config = dict(
    hidden_act='gelu',
    positions='rope',
    parallel_block=True,
    max_steps=5576,
)
MLP neurons of a small language model. Each row is named by its layer, matrix (up: input weights) and neuron, and shows model dimensions 0-127. Each number is 200 + 30 x the weight over its row's rms, rounded and kept within 0 to 999.
Before each neuron's rows, "fires after" lists the tokens most often just before its 100 highest values on Wikipedia text that the model never trained on.

fires after: " p", " d", " P", " pa"
L4.up554,158,226,193,212,213,203,196,200,190,216,225,144,248,170,181,219,172,194,170,188,222,218,205,184,182,176,136,177,185,228,166,199,232,154,219,151,210,140,191,186,201,200,267,215,180,176,248,229,195,196,213,190,195,181,234,152,216,168,200,184,220,206,239,110,237,219,216,164,217,167,230,176,224,225,200,252,209,262,215,208,216,166,150,195,237,178,199,210,184,169,222,195,201,217,210,170,177,220,227,197,227,176,200,230,238,234,261,169,174,210,116,157,250,253,235,146,166,244,143,204,189,184,184,164,239,205,134,197

fires after: " the", " 19", "20", " early", " no", " II"
L4.up206,195,237,190,162,170,246,181,242,190,160,198,174,207,171,186,226,211,222,241,192,209,192,317,179,192,226,211,226,171,204,235,250,191,214,218,236,170,185,201,177,200,230,160,228,261,208,214,218,200,186,259,186,206,209,205,180,239,160,191,223,234,190,200,160,207,140,194,139,196,151,208,201,209,248,225,214,170,176,143,222,230,158,156,221,176,186,216,209,193,202,155,173,180,181,181,177,156,242,208,172,215,279,165,182,245,212,194,170,219,207,129,175,223,238,191,173,170,159,208,155,178,205,229,165,165,200,121,188

fires after: " ", " M", " U", " R", " B", "m"
L4.up0,179,197,222,261,272,156,129,197,231,182,173,192,197,131,198,260,174,189,161,142,226,159,185,189,215,209,169,231,155,161,154,216,194,205,221,200,177,209,207,185,162,325,168,222,211,173,193,176,207,156,149,215,227,189,196,178,195,173,178,147,239,226,217,144,223,211,188,219,172,187,167,241,144,185,186,260,175,229,166,238,235,178,202,198,171,180,190,208,154,205,230,213,224,201,131,216,174,181,240,195,204,232,183,182,225,196,177,227,239,230,217,235,240,234,215,224,230,224,190,202,187,202,184,167,180,214,189,198

fires after: " ", "t", " b", "te", " ("
L6.up105,194,219,211,173,215,140,166,188,201,216,202,164,188,231,200,229,202,187,249,177,177,185,217,158,246,198,192,272,206,240,202,180,191,241,166,217,206,164,173,150,198,274,236,173,206,239,207,215,189,200,230,153,136,206,245,192,154,185,211,235,202,191,264,170,184,185,255,222,198,186,201,197,175,245,206,180,206,195,171,225,236,250,172,167,191,193,240,206,195,175,179,220,201,204,192,220,179,179,198,226,185,232,196,151,170,155,193,178,212,185,185,189,210,207,207,227,193,164,195,202,178,172,188,207,123,222,252,191

fires after: "en", "van", "N", "un", "n", "in"
L4.up73,208,194,246,208,245,171,218,197,225,200,203,160,181,182,181,199,153,222,204,196,153,187,222,195,151,197,189,181,188,219,208,236,216,195,179,204,190,205,249,263,221,161,227,225,173,150,134,181,177,149,250,151,256,148,207,155,171,184,262,205,199,209,189,192,244,192,192,197,195,177,209,179,216,205,189,249,232,189,214,227,173,217,181,247,198,183,174,161,192,196,178,220,203,229,201,247,186,185,157,228,199,215,261,247,218,221,185,219,242,174,143,210,242,226,189,205,211,214,215,192,215,259,185,206,215,237,137,225

fires after: "s", "S", " S", " a"
L4.up11,225,210,199,197,172,168,144,231,177,216,185,166,261,184,176,204,191,191,239,214,217,210,238,188,244,242,236,208,183,221,206,216,302,186,180,174,186,171,162,153,166,227,199,191,211,235,223,180,188,178,203,234,203,276,219,236,182,220,223,172,254,181,203,217,204,201,212,216,201,179,244,165,157,218,150,192,229,183,180,256,212,220,222,256,234,182,202,196,207,184,243,244,259,172,178,224,214,178,230,204,242,212,201,227,193,198,168,166,217,186,202,171,246,213,254,161,199,213,139,203,137,188,237,252,179,182,227,199

fires after: " di", "l", "s", "es", " Di", " ca"
L4.up435,207,226,221,180,175,144,199,237,181,279,255,190,176,211,170,184,191,202,204,204,215,215,215,166,221,195,232,176,198,234,191,194,199,229,238,146,169,150,133,183,165,208,245,211,173,169,228,216,171,180,183,202,234,212,199,206,158,177,159,163,208,209,168,207,223,227,219,237,233,136,212,200,176,191,150,178,214,193,154,185,172,205,228,128,215,202,183,181,163,163,231,174,189,213,188,162,214,216,203,269,181,196,192,160,193,210,187,192,239,232,202,204,253,207,198,169,208,205,201,215,187,139,224,227,198,186,220,174

fires after: " ", "|", "s", " 3"
L4.up118,210,202,181,159,157,208,232,208,209,256,208,201,197,207,217,189,177,201,171,183,210,169,241,166,190,128,196,172,179,222,199,208,191,186,222,206,228,166,252,233,207,203,222,186,183,205,161,179,129,129,247,187,215,184,226,241,240,201,221,160,185,176,202,223,175,169,218,221,222,167,194,159,158,203,195,256,228,151,238,170,181,224,175,239,217,165,183,181,157,224,186,197,201,193,174,201,177,188,228,257,174,240,240,234,208,216,210,196,231,150,243,169,195,194,201,190,191,199,230,186,161,167,198,192,200,148,223,195

fires after: "y", " Ma", " M", " A", "n", " Me"
L6.up236,242,158,245,197,196,205,205,230,257,203,207,153,155,145,171,173,243,210,246,226,195,193,200,144,194,165,202,246,174,182,191,188,218,228,223,159,178,192,169,229,201,217,189,239,163,221,202,122,165,190,178,244,192,156,212,221,189,202,255,230,247,209,170,185,242,177,184,173,190,180,200,251,224,219,183,198,175,151,216,167,217,165,221,186,209,166,216,226,131,181,234,161,180,203,237,190,213,244,243,193,195,237,182,195,201,152,169,232,212,209,185,180,218,164,183,202,236,179,198,159,194,204,171,179,236,196,228,214

fires after: "com", "con", "n", " Com", " Jo", "ur"
L4.up669,238,185,194,215,192,193,209,204,206,184,246,190,225,180,181,264,179,248,225,226,152,184,277,145,176,112,200,225,189,238,197,219,260,207,191,187,176,179,194,221,238,183,216,213,218,207,278,241,161,174,200,152,150,176,193,246,190,207,248,242,183,150,180,231,207,171,212,243,226,180,247,191,222,147,224,221,261,205,199,214,159,219,157,186,243,173,156,196,157,202,191,216,218,212,201,185,195,208,189,222,169,184,223,193,188,174,166,195,227,182,212,193,219,206,226,171,142,161,163,222,180,207,197,197,186,214,199,177

fires after: "n", " ", " c", "c", "ric", "im"
L6.up152,152,243,271,165,190,178,208,216,143,210,241,222,200,256,186,239,204,201,160,170,177,187,185,225,206,179,188,214,161,200,221,222,216,198,237,182,146,147,203,227,166,172,225,182,230,242,226,212,232,217,197,189,249,195,213,148,223,220,248,163,208,224,209,198,234,223,214,186,210,176,186,179,199,141,196,149,276,171,190,210,201,254,189,195,198,179,216,172,163,221,211,216,206,219,122,176,200,161,224,170,243,190,217,117,162,164,228,158,215,226,182,182,181,222,252,247,214,167,153,196,190,162,196,198,216,185,206,199

fires after: " ", "le", " de", "ch", "°", "ne"
L6.up491,174,204,219,190,236,206,209,251,250,188,207,176,243,264,184,220,197,167,199,141,233,170,185,224,199,203,216,235,142,263,147,240,181,203,184,206,212,231,211,146,135,227,182,216,208,217,194,165,205,179,129,232,192,152,244,237,186,210,190,162,201,227,224,248,277,249,203,165,183,193,175,223,201,227,180,222,154,185,185,232,232,186,204,149,212,205,168,239,209,162,219,183,146,199,177,193,233,222,198,198,225,194,221,166,224,219,226,139,220,235,160,217,214,152,186,191,219,146,221,193,140,178,169,177,217,183,224,186

fires after: " bo", " Te", " Lo", " lo", " g"
L4.up333,150,217,168,204,225,208,193,214,197,227,267,194,237,201,156,223,150,185,174,213,203,185,174,189,193,206,153,233,193,265,259,205,224,209,172,187,194,173,237,154,229,186,228,211,176,216,196,171,198,199,189,203,236,231,187,144,216,165,216,188,192,212,185,207,192,216,247,162,146,148,193,235,201,221,219,142,186,182,185,205,188,183,163,161,250,180,232,206,133,191,223,229,142,182,204,196,177,233,231,191,155,195,251,173,180,179,227,223,182,223,156,219,214,208,213,170,206,175,256,195,211,232,227,133,200,238,170,156

fires after: "en", " no", " the", "hu", "ri"
L4.up339,240,202,188,186,205,205,224,262,224,173,236,205,202,153,168,233,236,222,174,153,198,157,241,169,222,204,209,197,202,203,169,238,193,220,210,186,191,202,253,231,229,201,209,178,191,222,168,152,221,187,215,173,164,205,207,189,189,269,235,204,194,167,190,231,198,194,177,218,224,182,219,203,199,193,173,216,222,191,211,229,226,179,118,191,203,207,229,208,179,165,182,208,232,170,171,178,252,217,157,196,198,196,242,194,260,137,187,234,231,171,217,191,246,195,213,219,190,211,184,196,190,202,182,172,223,244,169,196

fires after: " C", "T", " P", " T", " Act", "S"
L4.up288,232,239,234,143,262,219,145,195,178,247,194,169,227,250,209,217,196,191,126,166,196,181,213,187,158,228,221,202,204,255,215,263,180,203,208,163,207,149,237,256,174,224,200,185,163,204,179,193,229,203,196,182,181,194,165,208,188,223,236,215,196,159,194,175,220,228,178,191,209,163,169,146,186,212,151,176,227,179,208,183,234,238,222,205,225,168,210,187,183,182,142,225,194,138,172,181,228,176,138,221,194,219,207,174,227,186,195,193,224,235,170,148,198,197,238,153,203,145,251,206,198,147,197,253,214,198,197,207

fires after: "ed", " c", " as", "ist", "c", " had"
L4.up517,214,202,190,242,234,212,177,197,203,187,181,166,168,161,199,272,170,208,157,163,218,155,228,237,203,185,200,259,175,215,142,226,242,189,176,196,166,172,205,193,197,209,166,235,216,187,228,160,160,166,219,210,199,199,228,213,193,203,208,219,237,193,235,182,240,184,192,209,245,198,202,152,125,189,221,220,208,193,206,236,230,270,239,160,203,175,169,191,176,163,150,228,206,173,179,230,214,201,219,224,221,243,207,172,235,200,202,121,183,218,253,147,200,203,220,226,218,221,165,195,188,185,241,202,168,181,158,246